MLP neurons of a small language model. Each row is named by its layer, matrix (down: output weights) and neuron, and shows model dimensions 304-495. Each number is 128 + 32 x the weight over its row's rms, rounded and kept within 0 to 255. Numbers have three digits each. A neuron's up and down rows have the sign that makes its largest values positive.
After each neuron's rows, "raises" lists the tokens whose logits its output raises most directly, leaving later layers aside.

L6.down362:137122206088149144099141140156148140110099155144124173121085060075182116101142113150096090058176206080123128133115188145108105100121188085156177151135133156110104117135109168085097158085153135096091171174151182141139107089179084156111136126131121173158119094168103178071139087144105075135132148167162123132125150097141194163211148172149149114139139130174105114131145120103147145076153125121079170167139175156160165134184088176109109133138116141146063109121201155145135133100081127152113103137186145074069125161107106136087118084117163098194114113154081113206161121121160120106
raises: "ida", "ito", "ino", "ig", "iz"

L3.down629:127131140177139088110133131100108154106107114118104140070147106089171168177165106144211078139114102147103137128088158081170181145132132149098120106150140190164155131129128120091142152118148148102133109090119120106085090160101122169081148128111140134120141114101218152181112132149161182132146105108131182099140095074153144104132102117089139138176125154214107093120134144116126130152118172118177141097062143162101083158136144134159100160146109167091100100100124149103120153045122130046109121151096132161093196136146126142129134132118078123117162100133110161079151166127152125167
raises: " of", ",", " (", " and", "/"

L6.down1487:098185126115112114119227134158120194136057192162073167139123142062126172113128211138116048178094141114160071098160107101157051200096175136127130120069103170094171110145086073101152128148159134130118136125146109086170102138162117129108110110201130056106100130134133178159111120130131129158084132151070165115160104125143118117120170129106128097125167122069098141161135126108153110135187117134205137142130152158109121135118163147127072083173123079136161125130145120091071148128043136134093100087162100119127153134138145090131126148160189180140178144110132112163133084151165089138
raises: " Command", " guard", " terror", " Army", " intelligence"

L3.down2248:128155147155182140112107155132131150162148106131114106129118064109190188129134128145184078150111095114099071156130150129161148150116183162114168099114127182087158113096156114124115130133155159163153105103083111120131125119132145135097137087076130151116081097138165145149108161127168130137148098100109173127139155100099117085145089116086066127082107120210116146142133129129133094143137134175166141149108147181081145150124164078121149075222140133140111109143104151127146138126148130027140117144050049132081140149141128103125127162098072119179120162108147135114132146128106056144
raises: "'", "/", " |", " /", ","

L6.down1051:123123106137144120113107141111130117150142077169119171135177138111125147123156105137156123122111134131141118151084140129193085139157110173104122130138149139104174115098160126137129163104121138080160131106116126134119122136146165145131148109118127106083172174142140152098133170096186102087172091136000139130144140147126142115111083149143109129142140105174128081123123155116154136188140176122124179143184155145122109140137193099150130137156126155095143129094140199125102177124151101096122094133149106121129185137127144180141117148141133162121178133141082102124130159178171158144
raises: ",", ":", "'", " (", "."

L6.down1781:103097200107134145079134131153141112077088137131211164097121163127129210149110115128067123139152127143152139129114060156157107100110172148153160127049095098121135096131195135166108170149166151092131124131125125106112150129195181130143098136181189121130165140132105107118158168106108149078117152142073117142088128114078154172199106098115109160111152117159112136146172155098219049114116119144132140122145168156095088127126136154141135119064129138126097121115110095103095175112086154105177122109086115099132076176115176140149093125157128108152129176152080114144104102097114115083
raises: "ame", "ime", "ady", "imo", "red"

L3.down2016:153179093176125099189109176084154163119157115095213108128091115126143141105097146111134156164128123128069137112185114126085112186118109124214191117194182131114142107164134108173091069187120142139065130129113108093138165122130104093179143204109143097133157153147090158147111106109097143143135145142160156115140128104160088158099094118154117071143153082083129144155156114155084177123139105190062178142180150141148154120109107215113096180157113074115111047175114095144108161107108112164103119117114160152174095116123137139148160184167140180144118114047092125127171139102076145143
raises: "ably", "ues", "ered", "alled", "ering"

L3.down1854:097115170126137111178139122116107099135168155159079129138153140109183125157146105140149087115103066142118078117071116123125124133112137157125083103145105123132141081108131131088150179119142160177125111108134115160118158106137152136125151111175111153146147156126148122146119108149107124119103129083008126119145129152142137119122180096104161118155105106206132126161117133169096104123074104171102169139148108133093102132146122144137132098130095104134103127148123103154126156130146068150129137155151124149095118165118125153083128130161139076157141102200174131118112154134097123070
raises: "5", "0", "8", "6", "7"

L6.down1384:073139083119141130115123159101079090110120123172092174145149169110109128131158118146139146131135152108079063133126117158136103130123078158122109140116056097119133090154161155155135110154134080166103142136095142141082126156072142205107107148105119119141106142125138117139116138126181129099127138110000160151145087115151071043132160133112103143145116108099136187145146196067126198125132128145103158132113125111124152150164122073125149076157110151075155153160198132126090144113142137082152138142143177132101102045114130138127094144098131121123146136208083138142081118179171128126
raises: " were", " include", " are", "port", " have"

L6.down293:149169092123088127124111119143149118174088186171092149170104156084108116168130066119126153120147166135133097130101120103164104120150077111136149152133115118120072046147128075138127121149126188147162114054097121079102167100095142115143122080106094152116110129121129130136141123146095136031128158130011096126093134155123067158091106133079116126088123125124143150173124102118197047132094052162142120134105127103150110072102131128139146121179089097092105172135110170123106156126150116160121098128104084185114134090065117149108129124112131074188150131113167151139131135141083157132
raises: "4", "7", "9", "6", "8"

L6.down101:132064152153121154169110167166139152104108066158091138102105085115086210110067136108124117060119110078154157141137152106138118170128095127132166176103131140126124194131070125069121154136110132204137152117140104115125172149133076069142079169142132114128127028162159081109115105038130146106124138133147146104099130122096156141243088142072160118159115140143155045124153107120163084134146147110111141155147106124090095133157130204081120128154155147123148149176157142156120115109172125096204102116149125117158127176107118111129115084147091164160131153190126109177102144175085087155
raises: " it", " they", " she", " he", " critics"

L3.down801:241141159169159069184069107190141158149146140116117098105119139136079150137132150139145123134137087110217095142126116148137136094123103051096075120121117114124150091082167120114111213088110143129152143140169184093109196106118121138204138053131101114121131147121097128206195112197111120076175148117088209105123142109074160109108137139106137124125112116175092132140095075082090118149109148056131123075142141141169122162148124149099143099145107116133104148108037115111097133078117107142122128146141094187109173133159157132134135142187156151148153102129143117099125158146175102141
raises: "–", "0", "%", "th", "9"

L6.down781:177153126156124170165151110132129118128165190072118121146130056119106086166117156154099132140118051138042087131137112081107059037151131111124157154153159170086105115149101093109110154208142128088171107114106140131138106100135150153185128138108166103132123123158122059083101133107071143066160107143158124169097121093099109160165130112068088140126046115114154123159107138130147153108152102092133094063100109161141103148163072080107093151099149144112143102139155197095139124153123141145069115137099132131133087110133153141162107151097164143185105124148142125157138131101074092091
raises: " Mary", " Maria", " Sarah", " herself", " Emma"

L6.down2025:127123108140111150111146090176083138147100184154050140077085133145100167122114084129092141097123154143107153137161110104142105149097112101179110126119106018111129135125134141131150095153137134126093087114121131143159128088145061105140141152115114170133098172131136158144069045112152136124130120104143144183163066132127172181139125146124185129089170120120159130138150102145126155133149097127115151101153183167155184121134113155126112145123151107090103106165078105144105135134164178184171144095144128166165141191143176077114107089121153128114123103130202095133116142160134095179
raises: " the", " her", " his", " a", " any"

L6.down160:156138122198121151161177173116164075104170086168133135155077105086120150155138115194101137158142125116113137097156122126119081125103142131140113105108127174102106134179083124142097101091147119113163152101168148142138114160109165163128099156111085214162111170116145124174196120127147104121141128214084060127118035107103124151204158095101136067089135181109144171112148144119160140171030121141100079161109110097185081118101093118147144125095084134136070115106131160131140123151080095125137144047092207136100147139105100165069130111089085126138145078140189110128117146118093146136
raises: "|---|---|", "N", ");", ")", " the"

L6.down1451:109086115113085090115144146135138117085087148068145139111142196141068161141099121153116137178139142129147111086074089132121135116133188215151069089111169110078153104144176064116146107116147096143147108131124082144071166162138103169165110108157140189136118164141190106130116115176170119142089060141107151144135125115114134129149138130070210136118107156169118227172062106171176089116111133130060116121097089176161085095128162173143128153162139173111115128142119195136077163127095139177123138133102082105089122078173095120136098135160155087099101127138128133106137146169082144125
raises: " CE", " campaigns", " reign", " Died", " king"

L6.down1345:104115109159122092148176138106136131092130084108100165137146127140177078123127163191113172091165063111116103096057177127129142103126127101147110148165136128127094126098122140076156172161162051188115112115146113173134149107223119152142145151125118066120085131097130102143146106103143124172132130041243122115097114072207140116178112105177103133105097178156130130102165136139093124171140135124167098139162137161170092147127145114151104143158111160127114150131127095126112144129118126135135122099152168150161086181134177142138178136082144081102123169121157106218130141063069096174
raises: " they", " it", " this", " its", " a"

L6.down979:137171121150083128122136159129082156138073113134159119184123122163193123168059188149114158116137186126139159177149157097142109088068069144111116161134094147127095088104129117103136098111115172084129121136123186161120075096107119119110087121114096130151217093182145134107134133143164107066196096108092126081141122116179126109099072173116119179088121116120147106085130123169148110102090186179117059092073161128115064163106133144125092104081122143142146115126155110156121090150122106099136144169122134129113167163147184078119143115130064203179155128132101104118146107149169106122
raises: "h", "ho", "ha", "hi", "han"

L3.down1392:170141100192107078124116116149136128176127112102060137113160191127106128101114125116158139118104089135087099160107116105147151155127103138105146126110120119106164140127169109145086129076109129109096124124125122119105174117162143142146134118145111130099142129140118140156141172111132128101156130124018137092146186136080137109118089115132109164162141083164109096169057114091104119185153131146104173127131180101115123130159142116113141148196136105067103128146098083120114126115112150122159123132106050162103159157168115168127135183080137134146170120107124117126167116140108167113
raises: "\n", " (", ",", " and", " was"

L3.down1790:147121178134127129143101152122136167113122145097096156127100118112080125128046133085113168155121148131080171128199112114117139127129084079170095158164146137145133180156151112145125122185143132155118080141143131127122158192165150124152160120124132122139189168143145167124083111141088134174155096150212154150141087130154109135160135097105141100150161102246157083125121086182110114088150139120107090107165106150093152124133097162081127111128104130154135124149100113132158121128164120176059118123123157118162095136122169091093134093123147151133125190145101140130123134085145168149
raises: " its", " them", " the", " a", " an"

L3.down649:177151135155136051111133215127158143094126074132131105137109142172113128094138134133191129124098144072118130119107106153141095106121150120108163115088130119144165157191133130134074135132136061124174122125122115120165139125155168148125117119121151136131099147141114154155117134091123098130142113096000146112160172175030162114130156119189100136174185123193128180181110117115160188139153136182085182167165136161147164123141113146105109125153096136063092118125112121142142116153127127181164187120154061144066124213137147111143120103085129105138136139113181148154129140133133141053
raises: " and", ",", "\n", ".", ";"

L6.down1468:158150111144096121148121117141099154085121127088138158135097173192144149117143132131134122139103141128088097158085134105177185159075085085133103119145118184152116159117126159111194116131114166112162124215101127162134048133091168107077123162085122102116091134161125097074175144170159082071117162131142083106109127119166139093193146137085191139103166134084163151117119194127125114065061174148111097158142103095122037156177097152119136099125160140140133168128172208136158122082115105091142075138077138111138128087169204102161137101134144111124162138114133154141133156163145156160
raises: "ha", "ho", "he", "h", "hend"

L3.down469:160102113134064115101121164132100125120099126103033176106115146171060153104086097109163123145147094079125059136124124139170159113162099120157223131135149160132192105194140168118112133163123126102128128131113095098138155134115120109139156130155156143129103072147158153149083176111084088115123156135075152099137202111143097123130117096135155165141181071151138145163082094072128111141172162165119159129082164061196192131195135097063148165131131127074081101165153146167061099052069156147141129136148138156170127144093168129122135142107166057115145108102181109130164119151162117095
raises: ".", "-", ",", " in", " and"

L3.down1281:143186151166131161164137146113130126156137111131112180089132126123059190125182123184170122185138109127110147132118108070174103182164147158066152093170132117087141117089142120094101119137103115182135125120130065086126057162117132176113124122165171144107142137089173189123089172160189146114175110156071182132097108075113187137136070082190086149135099148100153055142099119146155119154124164146151134073132136146128102181090163132124098125116130114110149129116111187093115118111136131055138140133075099144108116101158101133159150129074126167139103111152082122108149138124150134201
raises: "-", "'", " and", "/", " of"

L6.down847:107125146087134146187139114099116131139162116106159107199128137129104116154126143160171143140082171144135161128131162142144134095092123154157147162121090102106149048083131155126179118084069092133173102105108153183128092129147134079110092133096152148132086069122137086114177186120094152184167183098042097087166104093072123115098178141156118147142136133085139105081179119151108083162087154149126144127179188052147073153154122124108103121170170102154107148110154084157120178088094116145137138087147156093115194136130130112094113172185155111096121134116159136115120074175149114112
raises: "ham", "hr", "hu", "ran", "h"

L6.down6:159148120103112192092171104172076108153157118103140171105134125027162090129174102163119157130114165085162133082136188093124102116138135083047138161192109112123122149112133152134086163111131128139119070187171154123135119162132142118148091127117099126093169087145160164124165127131141095151161162113118119128105135119092111152205152091121093191123172179156142127111124155079186104112136161144116119112186122106082111132108089110136103138168132158091106113120109194143158097057137094117173114141137124153129131167142136109091137153141145088142151134144160146130103122209098118143
raises: "uj", "ami", "uz", "uch", "awa"

L3.down804:201161150126090163132164151145086109158115121120059113172127103139140068091177121131143140121152122138154104129094114137161143169142139125111121161124162110129125101097086099079117161145155126185109148131122129143098118131110062091101103133097096171123108073148119112113100122166181105128145143131079166127130109136138110146143062091155134142135143175146151152108124222108124083105145136170153155145094100039152089107135128061116179097172140109173084162153173156142080183113079172123125129128126170135146123075093081154086113195152179080142148139112132108146159147153121156118
raises: " like", "hip", " are", " include", " involved"

L6.down1746:101158103096150129138064162143143153168156158113144150098132113125129128097150100127084116115111157154174113169188170072188151171130172098126133134121132117101134105093169116089108142102083152085155145110122088155116139170102156128147151118099101130154111116121166156123110130126116120138107101115180096136187210122127191163088163097100136174106127155117146121166068138096172151111125148084145152074070136180121135146114159083089166092113141142197135064128124131099130113114116178127191110106125121170136146087118081087098139171154108094117093132086170168164172140173135077065
raises: "\n", "1", "2", "9", "8"

L3.down1802:124146179112108116154101151134075127186146185125112124139134153139159135142125128127164114110057084113176099109155131122161059141107115151088156129107080119142149102138102086123116148142136113198119087147166155128059167063100152120117152112181135106155142112142127132191155096168110120062090134123058132071114199119103126092062140110085171132159125058170118140129114121113123125139165106098078148117098121138110105091158108104114138057145154095135086118155091111144117142094095104133166109156089134146117151122113156128088127117158149132155116123121202142133158151114075130088
raises: "0", "1", "7", "9", "th"

L3.down33:104073146136114165175148138137127106139148171115179140168109155134166163153087140144116188179099115113105171117129102115102140154112123124121090151102085160075134100101119162136069128110079071204174168084106073099167134189128086139103114164094202151118178136128168110166138091126107132104151118066167069126092114134121120105108157137122108141135123100222097111134101076174127154103166136116152107136165126169156105130102129059156062148132123148145156143128207175101076179102141127196134097186157072092071100185110111125137139133102103153104103096089113125149119144116095128159
raises: " name", " names", " rank", " number", " numbers"

L6.down1131:117123133107100151135104131093156161189149182119058147114132146093111211116113105145119125105078117143168129110128078091100157167140072153099033141130186029133128150192124142055136151128107128158127119068111105118154111135148124109130107131044133128179194083142145129141164088127077139129149111131140125072183085191126123115135123116088148131117119158111154114156134133108132153099110128057157090100109202142155077136071178091138148057143075128133078118142123190088106103152170148149140078125117087135099034155142117057100129094125117154069162124187163117076110165115078155132
raises: "|---|---|---|", "\n", "|---|---|---|---|", "achy", "|---|---|"

L6.down328:123157155052157134166160164153156108133126128115134103153138106112130065138065102054123125123155184116136085100115140116086127134101121116096108138123145155158179167104115078103115157083112221065114097102122164128088148064113183110163138073125084099106109069152129140124142142155075094084086116151057111108144129115157107076129104131136111086132132083155128120151123112130080081125110092170119161126101068160129149140154104081140143125150076131144096111189112103083112147151087101160148105138169118095110151114123076132078106117153134160173113078187146144143157112163114093129
raises: "8", "2", "7", "3", "0"

L6.down1175:096106121166096164142147121119124126090105095156143089219172160132163114089130142156078141130144177180114152110126187132149146094076106151081125108110087117130062143112111168122138093147186115150147144121148122116186100090118119154129147128127167124157149117114133115147154086124104133094143155117087159084122115068098109096130169162119110112143150117150110178078128105126110085163088152176075054086174166100122104127193083130131150139130069155148165146113116155096131133073137122153124100116136141095120149192157086123207091091133119157089170189155089124146140155102194131121
raises: "umb", "umn", "ered", "ove", "aw"

L6.down489:172108172160157140127144176118134128110097081064210135156154110131109180137099111113162140139134114144160131109160135124151133157120129089137124189129128081144104138063137108101145111189162116207126100127128114108132144097146125061138128112125137107119112037147159134069130139085085071108148157130128166108112103155187142159145071136100146150109092146192151033148120107127152145099090137180130117123157161147116158075136106175107105152209150171195117110164134098180113117121109205107140133113113150122157144198111128162162132158120130153102108120116166098159144143120119084085
raises: " there", " they", " this", " it", " the"